config.yaml
num_attention_heads: 7
norm: "rmsnorm"
init_std_down: 0.0
learning_rate: 0.000531
lr_head: 0.00483
max_seq_len: 2048
max_steps: 13743
MLP neurons of a small language model. Each row is named by its layer, matrix (down: output weights) and neuron, and shows model dimensions 0-148. Each number is 500 + 40 x the weight over its row's rms, rounded and kept within 0 to 999. Numbers have three digits each. A neuron's up and down rows have the sign that makes its largest values positive.
A block is one neuron, or neurons of one layer that tend to fire together. After each block is what it responds to, as a language model described it from the Wikipedia text at the highest values.

L2.down240:446443568532477472474476592495464579454504445499465512458396553504494514519534432453499515562514576470514581459432478476516508581584518527540525447571521507523518460549508491569560556471449538498523508511516451432504525532489508481483563503460546487493474439517366449486546517470520453516490462507451539437516487507506514524497540493480489513533485552422535492507454473483542505559510526478468418507521448505471502535476461458497477515515579432475
L2.down666:524471473526567463503518475429502488458476538538492489441510445452472551521532476494430469501479496534420439558458521534520439473510590460460492478451484422506504509490594560472523429491580443495513489462466428536461490448468434453507441497480508482477467471626461520477495447491438545534523512525535533492446466608443485517530550514540513527518491469545443473496538515536514473527495506515527552579543531469491432506514547538483485522484564465447
L2.down669:544514594554503504536485490464511447428462473477522534548514436526493465480489484467504547534535564542419526537512492548507504571514547511514552485514528437540513514546493530522440465506501543477545498519466456513404562516516495488475513486426512557542521482523710506497473532540527503480475483525541480499477450531607470503537522463438469468507511450488529526484507420473497528555474599490482433496469451449464473515544483522497479533551490456513
L2.down1281:560476525492459518373568506463453467419597496477471548444511422552555469474505522481404481498597526518422506572529515470562545542490512483504567492552507468505439489517461496513497491478474507531552554486562510519441530464498543509507527541504596461496525456478488467591598552529468439546486539568499498462531428516523509526503444480543437436499508443442512512473503430510490478539457494502499477482502452494535481494504440529491432484493471462455
Verb stems awaiting suffixes. Common verb roots (add, have, write, read, extend, sent) as the first piece of a longer word in prose, e.g. add‑ing, add‑ict, have‑n, extend‑s.

L10.down1619:462532503460492531512452541515472530534503508484502422505524480510454515528460528508534515473487457481436536495431540368444584406414514485552442541471506507580521467583531574498516540522459476465533462486488438529502479536457511516450478440432474553483437468524516497529580473473548550467408540469490506403541499414489489480515473461452519469508517494532442513467568506546534458490494566460547436615506539561475448514444498559533477463481470560545
L10.down1705:517497464520467509454539569503570565568521467498512507491478525517522438470542551472548458505489486523498534448549508454542515571460528531473494464465560486537493508504529508508529519502453567497509542500465647561399514474457464548498567490444510537471526536497481512489493493499519453517466611557489537465522458462524489472541413421487409518510479510480513492470453450470544491544536489447541534491520449569514493490524489532496582504472571556491
Year-range dashes in careers. En dashes joining years in footballer career lists such as 2015–2022 and 1994–1998, plus dashes in medal tables and model numbers.

L2.down323:503492514477504417486514501535463436430509537442543530575482490450525486511564559494524512536388540479495539494512456555475529483489538446461607550522490527548587504601486459533450534457508533504512558503570460525516467395534504560514510491558552474503449525488481458492498470459542426509540474489504488473502439543517513505417494489433523506510441518547518467503522546569514511459506548538538524537459553516458476388472493550544593532527472551472
L2.down632:541543508451522562525568521481513472541481444513439557502549510534493527541492529507479461514556488496480501496499487477494507506486465512478510550514476534459560480512482483561541507517507479560493503494561512522544471525476554553530477464540506401508502470589178510549521509555435520534497483519508417491528516458499520471506561510517490487490490490514452575496474497533522452499529453501515548528492450502521466494448536532488508473491596473459
L2.down1074:546505545494441576541546557499542488558548423518485584517570512517451541498458531515523490513544506489488490413468504494479496446478493452462505564550483530456575465522481493517530495495556492511539550437529520514539462557465551535503529465528576515520569480577245507533513450526515549514526532491485452459542520469471522504511505493529468465476477423487443548484523541476513484450493498501519553495573478505479511518461540515501485498505528515504
L2.down1237:499555477415530456486446430524496515482545482491476474517478459513519473475489533478481553527516531467504516460564484520561530577550468472520527518487459511441464600596414440506495427514469472468542459544490491436485496501565477537458521426484491502524507518520380523548545567506460446476516512559513412488506445469489492445523422499485576495494567447514483487485523493464521442507482473440452518515481461532556526501508492505541467485444532531453
Clause-initial subject pronouns. Subject pronouns (mostly it, he, also she, there, they) opening a main clause right after a comma or connective, e.g. "However, it", "but it"; weaker on mid-number digits ("1,38") and word-piece fragments.

L13.down181:475518482501489500487500530484470490416580528479514502526454498476511557484459564477502539451499476486519475462496483523471539469612587403489496480561483498430476471492511509570514497527507404531526485396597494494531486508532542550495505508501507572481504446498473595472578517435506565483572534476509486522453518506507456554462504488503505477550474562469553510578499505512410483521473542559490505467524551499488645495537521465420513503506484484572
L13.down280:575508505495493550568419511506444452485525496462543429454502520499491440524529488419503506502479454457496530507521529491439511523459530485493514468415495436543559486458487467484529522492532505544509517535466547456511460550499505505525529517527474517517507454506568520556562510537554466430568521486510522535480483468534503465502498479496418482484522523530550515511532472435456447563559493465482478507487493506489522475484499432483534516468373547472
L13.down351:515521471444503471513511474508482507517505493537538387514563431499526491469551491538498477572570467488480509494486525493583501446573509434539531506516538481494536522484505515550428545447529525492514462479486537510519572470536491519530443522578433464478518477514584501507516530487510506507566506545477516575488449535448479446525530519465536485463462483577497467475574466461477559498596483515556565523507554441476579563512441609416488406470490527455
L13.down502:497509506448431517523481492532503554566522450542430566502498566524601513480520581462550510509525517433456489537490548476497539522569547513549486489436482576542561550489496519510505468571430542485457462499521442469539475495488533465447465535485483494477477551494491466495492466490488453489484511577472527527568484516621514491595464533500470503567488513533519533476520511523515518471442458530520590488453463463498591479465535470525497465519602465538
L13.down516:538574516575455456524449494480503577421557468529440482449493470527517509567511499456511511556471576474483541465521505496487530580471477481478496503523500514455519558470471565510543546433517477466525532494421488464479527511506553436483485479479496445491441470531267492483537501416473467457543577486445464487450395534489523600466533508457478557496450545501508470485505446486522468481537530492475417409531447519478529401485415500472458583391532480431
L13.down527:557509504561534503459443499528526558532484424498482478469454484504483511556508518495442555506453484502538507444451576510517512493433451568523476496457502484549458519512443565587470453519511441491516477518527497536526516459512453508517467489545501507533532515558557593478556506456404497508396565571483434552562507454423456512476495455440568534486457519566499517462507518515496485458555344521572451427510498517510439557507491513467490571509441522508
L13.down717:420504435495549535546498586474469526545495489541461499442420544526467551526497486517413473438522417496520537514508551475541421449454559497470525551509505547516422472522504465415530503479498541531442435503516504529491453520477464577536512507544479543516441509509438509483542473522561558482570490446514425513434518500513489533441520491457475524425450467511509481469554507476514493530538516470565509477491487465500549458522522444532484577501524493542
L13.down1210:589476558578539457474482524520500508457493468540514458380523463476533465510503463474505499526542429476517531489514532461422498483547521475473501523477548517454474458520481468493519484479472514493554470591534454507511498473516533502432430500474510556501521487540399568436519501484530497422562486468490526468482444520541520535582542502473457421533475578466439508532448533564545507497539504530499544540453496478498506541524474528432504479467473500416
Range dash after numbers. En dashes, hyphens, slashes and "to" joining two numbers, chiefly sports season years (1981–82) plus scores (2–1) and life spans (1949–2022).

L2.down502:450559511446494533499431527504531523539391524479516529469499527445502494514492536529502554547539426479547541446481522492506468486529519424517494557518548568470525476502569492564505511475523472544563433413492460408480522467497508474436534463540471464479555464489711487505490522424531447537478519441517553533530539534480525496511478504495544476506534514481521492484506539526427519429443548579503557444551497526519489557521506519511516529481530521534
L2.down1110:512535501601527539470484456431497520491571392565493588471482465489510542452433506517506547561569435525487553509523454484445496470507519433493537602527563456440476563531505485504525460480531502463428476456549480506549469465494523560468526509541575498479566515451564548477548553552498548478570526512497505495521480500413478441510468466472517426465489534480432492522522575492505508476486479510554555491522487502511497470467538473506511477461471537542
L2.down1621:458544545540516519512475453495451452493535436513536532512511417476562543488407515549485496558581412531460505507570483517471491507536511463530549561493456471432467513517488541493505512507492444467472458496576492575516501486537467535465533552513508469457570473473545519447511554529415572479526505547554503496513510503422460489479460479457504483479542506507476497462518522498464545458456484519555579467468532547563520483518524494470520533475507528564
L2.down1656:496523518533484503537536546505510510537529459530472536472470553578506540498491504480500504528457505496500533536488553486515495527507503478487557477522519488504538509461520468515522541479491461542425520552537460481472528432521547517482550467439480520537538488536292475481465505487537470515491528512444470565463472413493512452499514524558514494500566508491438560529461489531487532477520500456490502479500527508556417523496488528517549500538610503499
Plural -s suffix. The plural "s" split off a noun stem, mostly people like actors, engineers, opponents; also line breaks ending infobox or list items.

L13.down179:497517461523511494496492495505489555486526441502437429490483510540469485501453451469479509545448456528523526589568485491454499512493454484529474505561517465497522576457515393510480431621507506411425516484500537467534495452468544464481476477506524584515465540492436598493488445527465497532489492446445502517505578522544583431541434565412496513507521551559476548520489527446528449460487485470533475487484557466505518450511522413565461532473522441449
L13.down265:538524505479485475557554511542516511492570573500514526479491475528527520523499465457478496510513491512453566475556553532479482551562501505569490492477486472535460432507467550511503507514488516523488522575521536516504531549448505493475470497451468526441477453477597559397497509524504500476508481520497555456564496513549513483458514472501524550549509521611591465547502542525482522455503446527499522581512458539451504515485517512548505521544538456486
L13.down600:555564553498500538471553482530493483398524543546501548565473565594550426452521430511554499541509494544456529543497433440530539519503514464480479439480540530512481492524463486444474541439432478469519434450527481437495541543477495445527545531540479456456508537527679510493495558566477487499526452432543531578513523536422515462462492544512530503495483450554505489493533483468509468502522558472483402498465514442481482481474515484496462535531418484516
L13.down765:542482508472480474474517484515447519580536527495483542491545464499458488512497517502481547525503554522510491486522467472491526451571548504507527551410484489494576483516557507520609487513523485537479530452537589504516514519526577517446453499474468544563562496503572465530467498511528527524543518495485452560478528466524486560456410498500500432520568516509514493553479542583548464428557510514538412481530459504538520507501517461556497451419426556529
L13.down1091:556533551508541462473488523396467439541506470584491474527526528511518452432552523524509560514509540549539495530510464465567502557566482535496536511484443495482450516469559509486429470509450519510513409394496580514482434476480524532514505430493547550519515543507447499480514490455493540437474564529445475513502511495474479472495530525528507543502471532511504535447454553498493526541524531508482451563511467457500557497519494403488448482465508530550
L13.down1134:440533490543447553528507526513404494485573487460497464479505556493496471490542540582524481447519462472509483566455495483427500455436581508457496495467475496553503501489555569520561545498560532406527513519499520481515451522535479452498442535493504537489481485539559537458447512490476477509505526426532585467583496540508429574425543546590456502512512493515508581445482558549476494518516518554473524555526557515522553501521460508469540455446449474538
L13.down1499:446490488470496499520410498446498522583495573485528522488562535521419475520444527544561531533498506477471544500476477582541433500460508526536461442554491500449526519515462547548464502484540456542495506462499489405525477464580503581484503493560573494440516594523549502535485529504509534468511531542483464495496520480505625494480577559451560482549549446565511492475499521491483490538555523531404450451474438543588495551462486505459539486493479451580
L13.down1613:547519465505516557506495459495465626509531512516570466562437527532482489482525515458464514507512469483503452450491458568501535544587517477496520509478501537484532400534478584515511487494424489520490496519551537476470556449577601518554531514497514470558516422491514489522569509472492471515478473591436454497494506414518492508495510603468548447513498516514559496466451467527442531482504464516469483480488505508437514494551519491507465507545620446441
Statistics table numbers. Integer parts of decimal figures in census percentages, vote tables and climate data (40.0, 41.19), plus nearby table pipes and list dashes.

L2.down239:496537483523505496462445501532508508499462424484450520513528583476504504488458529486438530500491495500514481427472495569481552497577511480419524475521521491467452434521458452456512480517485571470593485538538465541567492416444526518480600482458505482435582486525395490534511472544470537523507509512464663474498491496513482469544513440540524514512442495503497450488576548457454441490501476498476577461504594539475543531546516427519466509499488486569
L2.down472:461516471485486506545482476508508570494582512503514462501516536469554474484514557505576485530520491483476464480536591509541520474532525465472436499494615455493526473529459450508500491503501531506548472454544492494437507415458573598515516431485452538474485502534382554524475491513411512524506456551511543475483496512568503546566555425511516536516466448460507386468467556520433515455499486530507575453507496508500585488535511495463563498457531471435
L2.down597:503583499481529532479498524529493511496463462507478549452543507539403508505494463426485514543517520502506477426516474549521528438496536445454479542521556483466484433521502472488488441516506551510537528456525524486575449447463518537515532425478555484457542471529381527561546507530461488512571492487460676444472518517473521496549515513467523509452444433446448476484522540419527483511399427545504576516551503494456511549495466460499497481506627468557
L2.down1575:488515481526510536445510509500440493510582423493455492478510513476451542483467557458493502544486455487536520447480525510465522449516556472473538497573561469436500462480483493486522499493529562484574509499555486550511456449474521529509586461471518508494549461552320513528474495492503545537523508495517631494518506485530501506527532488508542507515490407476459459466515527465482490501463417521500543509580559546476518545490501467487494490549646493468
Four-digit year tokens. Year numbers, or the last two digits after a split "19", in dates, birth–death spans and film release parentheses, e.g. 1991, 19(72), 1944.

L13.down225:518484498446477427459520495419461553526504479445500503518542542544506488500545472444515523539460536532548470468499471576584508509453531485483469523527493443437475479453460528526466526512518477452510432444553523565562501509482509559475424445589589551461575576497597533539551485375478518528460526486566541493538551447432479496433532557558534552466476467549520459502511524487500523480506407545469505536562522531501531511432506464480410477466442438543
L13.down492:503496475506486485526563497538528584496529517494607575546539443526469560506405450489513584585473514505501444503563467489468489545531482534497448562498502506568457453441514496458516452528472505459573444501473479451427505470501526430546404468461485617455491517460547529441459477486505452435445507537522388501513494515508513479459527505602523462508524495500456459480479465499515517471541471531535542467499478466520501479630484476486501517573492471455
L13.down558:542508499505454562576509533467475461420508498456490493473515468521478453437515545492533567487589463564557517507477518490426511494467535496449527474507500518520462439481521582564495461548535578474528436574448522495494456476460565589446508498514569488540406504538481481560476516416470523509485534498572456441522497426498465490537519496466495538496489482480513494527514497419479542546523512501517528411547463561539484480561523426504542459516555505506
L13.down739:536466557518468556509480493477545468556502495490532503542482554471507506573533495522503493546537438537499544517449505454490565500435535481526562494575482513498532463488472536525473558485468483363511501467460389505567499491566538507506515491501420428497500473440394483435524472461510521501544467473460406542458560482456525535458448532478507483449462533571491570498483499515543566501541475538521505536579483482491527504531484503518558467516494504479
L13.down1108:513470509574469467564532516518492501479516452559471571493534421474513538455496489464538453508478472519534494556462471543543415479527522416497526466525469511472480452488577514500455531442497459427559532467570511545525431497457502468453468452549510524478490477534341466485504485545473559504465465517456429457508498512501541515529591478481496490480477594476581504480485509502484468481499517456437472491501491587549490483470500469547492477518394441508
L13.down1260:450525512469469524501452552521485466453453540496535481528550537517479525500497505522539522443480512510516440506410530474476442527513576498458497506493443529455461507447511523489537455490520427518503506510454479560459474484490527498483555541541531428522490522524591509505482458447445457593412445439556455572506463531534526445471488427473492507487486543485457437528540483519415531457518495507570559509524520445505463477463551477484447457492624498526
L13.down1606:520476453491501521489504472452500530463490508575513536535485480475489590449545504598513499538472499512528564476461502399532480602565563485471563520555535544465519443528533521517441514548498527441514460554508535538397510525594475517547478514491491516545492538424335491500544449437441513502502499495549402524512510543489456517553504497484487539448514523514443490475471566475443533440539517458532562472577489462532473541443524474489538399411513496494
L13.down1776:552552544536465538492516532505493542559538418505512420489510477535504548464420537593493481496529533482518555484479521545457480492573531501455494532515477527464503486406433508462491450533439552448483509528475533512504517491456555476475522508406487492540471494485449462505516560512446504455527517497540442525528532504568521432502482500462497549481396467508408517475517538502486527547478608510539511519526536517463534510464504501467482428513540591487
List/table breaks and "qu". Newlines and pipes that open the next bulleted list item or table row, plus numbers in tables, and word-initial "qu" pieces (queen, quick, quite).

L13.down20:519512509538506528463479444478444522560480476484526480491496448528551460521545543483521507463478529517565428461425517506485492454511470582542546514520552488525527438532501537529493566586516506520469418563509488456573530545512548549510559461572466518459484517487358512519459577545549534521423471529493353484495439512457419525497478511584459506491501505498518503585492492514453476460510537496482552529499519444535552469418461468501468498467569545481
L13.down83:464460553508534461501486518482454504539484498465493418525528526476592568495435531520460446525495455476482512569509461523464437542470460544508574505577501506536483450494541497471442553519530450521473428544487577521498483471446510581502500535511445532456469483426618580490492522424452448546495536478562573439514491556500472461431500437432525494430511539528521516507525560448485498531534456523521537463547494573548465529497501525496456537461516502466
L13.down399:488496509505567522447503471561533534480492474514439585476471539521484520508486504515466565471468562516574484487513455460533515495514492453470507521492522483494536507500470506513528496495473526505551493529528517501506466494490535538496519466494502513505483504484276453485495459536450492483493555515513272472498493502468520510446576485509528493464446453515480500478479519467479481581512698509473469499505486523505539513507460526502499494510528483486
L13.down840:583538507412512477520523506494418445476502506549501473635485528508495467489470525569451411495471555481491499533464482504480487553589452546499474499451435499469484498482523491493495490533499465500500538414545444437478536509434548414500476503509464517446452535538517527482447448470555569521508532399504475462535527458606497516472522550511491535435470546571533468472468514505496513559526468514563487496427512494478575482495477503496515500541448527507
L13.down902:532503407500456532489467495506482456475465493461459518533551490495533521470550501548469516457463466527530499542447460571516544496438480486506424489480554547559609459520507587446478568529451583523437562523532530463494469523511517495468517539477435567443438471523529453516472460498523516580500576509522482509535512499537495478541521462472467484540515504500437472525521438498530512508513513572484462532516460431513472499496534511517489535421553500599
L13.down1077:434502458475447469535481453484502497475555490471525531474511501506598488436555534544481537534451479516475591496478499485516423584495506496502502523480504543501528478471478554488439483477480527523482460526543468563488439515519428509461587489503517482513468546450449509460534534517552475453451498467517428455459494483405506617497527480508532578562490468461502427422452486517521481398436495492553507454517535437462524528450555492618486529548515517515
L13.down1389:478457568521505485470451521491531516472498433491419493504512439492488468536486534433503594473492523555531444516538517446536436487488537439576482477499576549504374500535509505516479550505489427482521509507495469490505475515519532502531497490482578531532503482523471465507510484532509498523483504482516425549502482444589544551513474535536449552490514541459520483518449445480533541506476513488480473481489482482535475550433448436452474431493556438539
L13.down1657:532498542479463612446481447534467535480484527466517493521502515445581539537551442468490502455478489539449462419555542531569532473519446483479535551443452510505503511501409492530478488490485481485494514524532450506562515511473471532440549590451557496436499445495453516489511463490520498438381517560459597510512411457484500505499461492534494510466517533497459576492475465502482494496471446548534515577537479542495494448450497496542498545454602444458
Clause-opening referring words. Relative pronouns and sentence-initial pronouns that point back to a just-named noun, e.g. ", which was directed", "It features", "that included".

L10.down1053:565522472517489407488448486501514398588501474487499480509469540537532563495550564532485511525530415530463546503448395539489482490524500526431527465523468523455535442495481536496545415526538511482455478487497433504511454527546528521503507555499447532503524522471599467510470558432490604529476502534478491549518511481493514501618531525562526482479487587539569428505546469476548493510503559480531457520473462460537567465536587541488546476552578490515
L10.down1196:496510543472506513432519458536507461459511486462499496525446514494474506471556517500470478519496465521496416509472492521618505516535452496509478481481484460461454504494461530514483477550493471446478489511543498480464464427550530546472538462491586566485482476568568503482571495542529477507506494465510506476495486457491454568438468476492515433463541525500494487453500435552507522573521480529489444518473483473443546494518457504510542482500463606483
Numbers in table cells. Leading digits of numbers in table cells, especially percentage columns in election and census tables, such as 75 in 75.6% or 58 in 58.81; sometimes "about" before a measurement.

L2.down312:502501460549484506508462484512616479446483521481456523454493461458517435486472551541537514545529491520475528473516480450509526461542587476563584484479481431512520506490505474531505475456516533466521576484439447524481521530491516543495547540470547451416490454562311500487542480507441488561503462521488567509564456496470562551517500495500524428507438498520468514483503536499458471518442514542470504481449486513544535520458534469517420511535604478540
L2.down509:469514519496511497526487499483615496483421491578496574463576487500533423552525492552471530502538478519449499435516421450530466455507581486499492493555509479543495516488486492543500522428457523415511616439449434432532484559475495506495502479488475481464541510565308484527525476585504527614525499459532512452480465464474508495550453520490481491524442481526529473516537512497461472535497502523551518484566473514509537484482542424512458496444550545420
L2.down744:503506533479449455543525521537575517538499562500479507432475527506569481513525599532503512504449526523474521488468485451481534449451559519483557492499492473511530580484500517551522469485556478473491503484481487559493441481549548501494477478475567470499488512500241470498493494540471526516486513509516564499503472507463518552493452534524519444517517465441557517509499495525475462458459530460540515496424471525541534506540521448581462521489586505439
L2.down1257:495495493452506494557503505512547520487542500471469503457433516537521443502515512530517524552469504504505484454447471433575553499503547499470561501517489483496482531483506547507468463486568526503523521488491432539472451478487571521457508481479494489511483473529207480487552480470499462453503515499506620536546507487456564532481562475494471502538483380519492469497525502451467498535505511453492542527493478582528512502519518487568432530482634514510
Mid-range two-digit numbers. Two-digit numbers roughly 30–70 in tables, statistics and measurements, often after a pipe, comma or parenthesis, such as 43.21 in, 37, 3:40.

L10.down509:513442495537487454533559383456506457585552435496498464533481523467510505513519512538484558495515548543424584545528531480489470513500500484492455479433444456540501507518460470517499502463499483501503497421469468518485479487508455486506521515503543480496497438506628503538518473515548538512536483455566609504494492476429505548493533480508482488484567441502522545535578475566479494550472544465458490478503508481570489545561545489550536512488433490544
L10.down761:481496393421478542490462432536481478490508516454537491473569511498480517542510433547546388482522495399474507513501522465443468389474416488419531579437516435446517450487452518568461494504520504571561476528506493482530503492548510437512491428485423493523500473590503497531487462506495583477529553488487519547439410520518498499527509439507479506508459541513464437543499473448484567463452521473513472495510527504512519432505475538515477548504438571501
Day numbers in dates. Day-of-month numbers and dashes inside full dates, mostly in biography birth–death parentheses, such as born 21 January, November 5, 1882, and 1960 – 7 June.

L13.down74:468515454476477559497502442509453490492524541499466485518531501543533511503584436511520501446513435525445576486466521497530468430467470554533522542418476444547577531460446522471568457532534509485557507522439521458507443437556509512514496551469509508483504493527606520538535581468543493496410470487527626517541497465555477474517532507474516444483563454520417512512457462482537515470529422541514550461465485450546563528527523553483479479428525510520
L13.down316:436501462525446532492486505553498506513477447489537612545464522517551442480504531455532550509545417470413520537462531509496514509590494471520479491452537565483512538412540458528525500497447559523484516540501491532514503530545552536474551499460584545463502502514583415473497438495482455608532519494519492493484534515542520445566498533459459490539518486573539503427487605421494578567420512522452433503477524451486490488529562494532517482551472531528
L13.down328:453434509465452536436550542501464531467515472491441474501512556509500508510551570544524498552493424512463556501550530485479461514485521575509461486492548510481502519489486536495550523538529451422516521433485496522505545493481615427529497494541456512519430486508388480465519464515499500492525456557485496537495431490527444571478438468515478485602420572517450420555461505507545505511477523495458492527522466525571495416533497496458469465505445515517
L13.down1309:505536484435495485506494464520502555531574469443500519578523513516459539457546525445438531447479451510499536520475509497440522490515454541490499554522469537475488480524527586488591550494477527511519503546534500453509515547533568477507487500515439495586401538505483442543519496506469506523461437475494463499486411558484496526524557493521516554532452533481463506502525519521522496564458550555500546605491512487516530484453499457550423515498465561510
L13.down1528:519435451487481457503523464465518491419555482512492548480519453558449429486490529493523481521487597479518496502491500512472487511553503515562526472547465468432491542549458458487466510416467443518488530441505509479518548524507443433498487471514440496414536571510494416465387542492555528556538526508509556599510481516488520515487523511431476495479425498529473497557503498445579519473455534554486475480482497470505502464499543500475480556550501474492
L13.down1653:469499448457439539536495486496498526544472505516480500578476473498522453489498507565479442552574537460513447456505500547511490464533446602503498557566530455553468550516491533544441483531489488470558452502531490478505542491445485580571506531581530528516433472487407425438472488510519439533441465490564495468467494489483523568480517500509563487573575491471425493474464469535563454453486558514449538447478569456489530478541467477419446475534576539550
L13.down1668:531556513515494455442476445530508528440440495512478540404431464490437490497475532516463490474542511542565526566464479495549429444470464538538496496438503537508538467463525524493520517472416492497536478546437444477487519520547524504582529451521492487557520511464522523555584519541479473499500540540473432478495495456510513558506483565494536471418504492483504417527498492456500536463495422516451511575483564516511482476525492573601473534540480540458
L13.down1746:509433462471510485532510441535472494554513560502540475490562531529550446524508526453507466508502476555480542507502517496432446490499436486545467520482533562455473490497527462508476457475444491577515520582415505450476485492562584482444511515555483459488522527515672464507522498553493500609482457554519671464468499533495494481551491587552414502507445494556514525559538344446481467565511500460490506497551452568492567531553526492508492559505513511541
Birth year in biographies. Fires on the birth year that closes "(born DD Month YYYY" in biography openings, e.g. 1996, 1991, 1977; also weakly on tennis score digits and transliteration fragments.

L10.down520:516490486506523573525486453440508462445498522497493497508553443445520507525424521506495421484496527438517432486556438474506517518431519451505520495461477518490531457518540502476510535563553528527453451451492518475478457490542513485502538541496471520520522512437573459449542461454498453473509531503513551524458473496519486426534477535555515451545406397425511520376446459525466540489511505538506574550551483585596471409503575521507485478466442582461
L10.down1766:509450490486482504518500539497470450495475434520484508518517526417514482487522493485517515500516491497491514518433443558559465515548478548491526529477410504534522470524524546482472560541460394562547533474473530537542559556491454501537507494486515417517505522427501440478580553518443541451470463460493527505459519573524503493485565493525507552445460456545508484496511487471511499540526501537457535497501562541564527464467517503509487525507488518553
Markdown table separator dashes. Hyphen tokens in the |---|---| separator row right after a markdown table header, and bullet-list dashes such as "- UNII:".

L10.down833:514524556501435543528525474523487470514561561477494453524536508528574459537480477479477452508549549493508549533456566467507505515514490527537554554415458527487492542389514543458461510533517450497481532523400458535503552548465483511530551462496507481447521566406513525524481478490544564487458508623446525524526496508478526496557469544523474529463460418494518425494510554527453514559574537519523487457541501530481495548585540423435486500508530469556
L10.down1641:451506495417539547501475471466498436476496503508504478442449499499571508498522488485503489509469468528492520539545540535463503466544571512546465494541491569486580495463536440449481455468536571497513488489533518488505461481488519432526450491550569480478527451474537463538427511457484501546456479468547468421555446520559555540592515561470468473505463506482477542503430467507506476459509582510530483525485523540491459424496472356502472467451449463582
Structured list and table breaks. Line breaks and table pipes in infoboxes and wiki tables, mostly right before a new "- Key:" row or table row, e.g. before Running time.

L10.down1056:487515470581562504548516547457503497508501476538492444517461512493521522500461484512495507491512508477579499491465494499495500526566536517498546457487416484508488478487537516473482493552445487526474533490496458552494518525532484518453572498499508575566477489576517503524474501504537496524403497463485468502482508457523465490533532480453522508506530491541512528567481532502538520504433479521541536508419461497502460575410535516515504517524535504558
L10.down1331:475512508494499429490454466496509434523419539452529490502510490447508509527476517522518491587564548465541542477388475522560481478460586593527516509486440498532529501435503550519477529462448553477528541472555495493516477464504537470482536480464506594462496468531362535497444435557492472522528509454505447500538503498458505477503474483459559485487530508525483509490495546510509504529443498530534487490431417479428496442467554529424479558528603451461
Clause-linking function words. Relative pronouns and connectives that start a new clause about an entity just named, like that, which, who, and, also, and the of in one of or some of.

L13.down40:452439433485601492511469523418476506464460495427576543539484446448420523462539548499483504445436502446505511455543504536593437535452491518512472472393545545507505415507474525532514484529493511525446467496505550523453509489547460537490545490554469502485491540494485475524495439546549440485490494443480480472463538512519453580477480471471462554530484496531475509513522548553453504490444534530541522430491464497489492438528571552442548441494512489533
L13.down323:432458556422511563554510595472491477473498480493575444507479476496585478538530508524524479498520489492500539494498444493554540464513497444413473503469541521503559518480535484450556510512554476481481460436427538464443532550554521497508524461491504476470520532522591542520517504485617444431468495505448520493515529454483466470466484517508536505509501537473511484346516528480533522489493469428418484526487466472531574483422562470565548550483469478552
L13.down469:469548541497475458511458474507560465478406539497528452493501452498485444527505558423533517533507517543500586463469482500504471455493501532498499419512573458469507539474545455505564496442495422535520537465469421507504466552466471503508500496468530453563536563520590503468490552530452523532479502470521572444436477513520492469501620435471567495487470515552556456568538443579556533502568560436475463482465438399473508459520516427512474508574444519469
L13.down666:505465499495500508469490484454514537475468485562440437504479441467578519580495551454474513477475566469545558520502472600530564502518540496555479519462459538553493534477492443495584460432491508529547539416534490540473458441501464506539519513545497455442489498502497504498490502435575483506426502521474418538482536523451496450546561496502516455529488471486476449511442613444504552512504608540511562459543531450445543530492455495545466485467469448521
L13.down1035:465466568461478538559503487495502524519511525494505506481435481419517536472553499506541479529425512433545545517395454546441551531508470449477500457489539490540507437480585546441487502515488460545492535505540554519508530430494465480458463554512488594489581536479481464548490442513502537483501523420488497488514540456516464452522481512553463402514488451498482457453538505501511545498531473477605540479532502503478504498579526445452499533551448552468
L13.down1267:461480426460471502503554484544519589485502502459498550473474451565434479532520468490450510483541525508493477481490425478518478446502494528530512553474527524521460505445520474428455485528521534501548501471468549460519542484492560457519568517499469507537465471554415489525548448465572502533465529566478542495478471495481552520622585576538468541567467513484494526494417496496471490509528551520534544474505441459522534469572510468440536531491540551524
L13.down1487:397535547571440496589506526501497543474413533452495462515482533475544418524548552459416499466544509499525576508419504548553526536522493444549465456512425464572541491435487498563496503503494465593451521531462537496475492444464463463451491469486494470484519566533426415503464522493448472503537550482484401523502423518481537505462490491512524517535539568538502465564508489541394543534412452485496521443471470504534555472554498550477504512498482538529
L13.down1729:440393521474460463568436531536414427446497527440459490571462483512416612500484475455531548515506415456477517515513480523397504485484494429499506532485485512508481504526551467505517487450537478506527491568480481563446506513418508481517494464416495470519516463550638537483439522524422467620490505493493549506477535519524492505522558461526445444436521581523466529454491506491532504441513546439538498484469489482454444416559524446431567557515486541463
Table separator dashes. Hyphen tokens inside markdown table header separator rows (|---|---|), usually the first or middle dash of a later column's cell.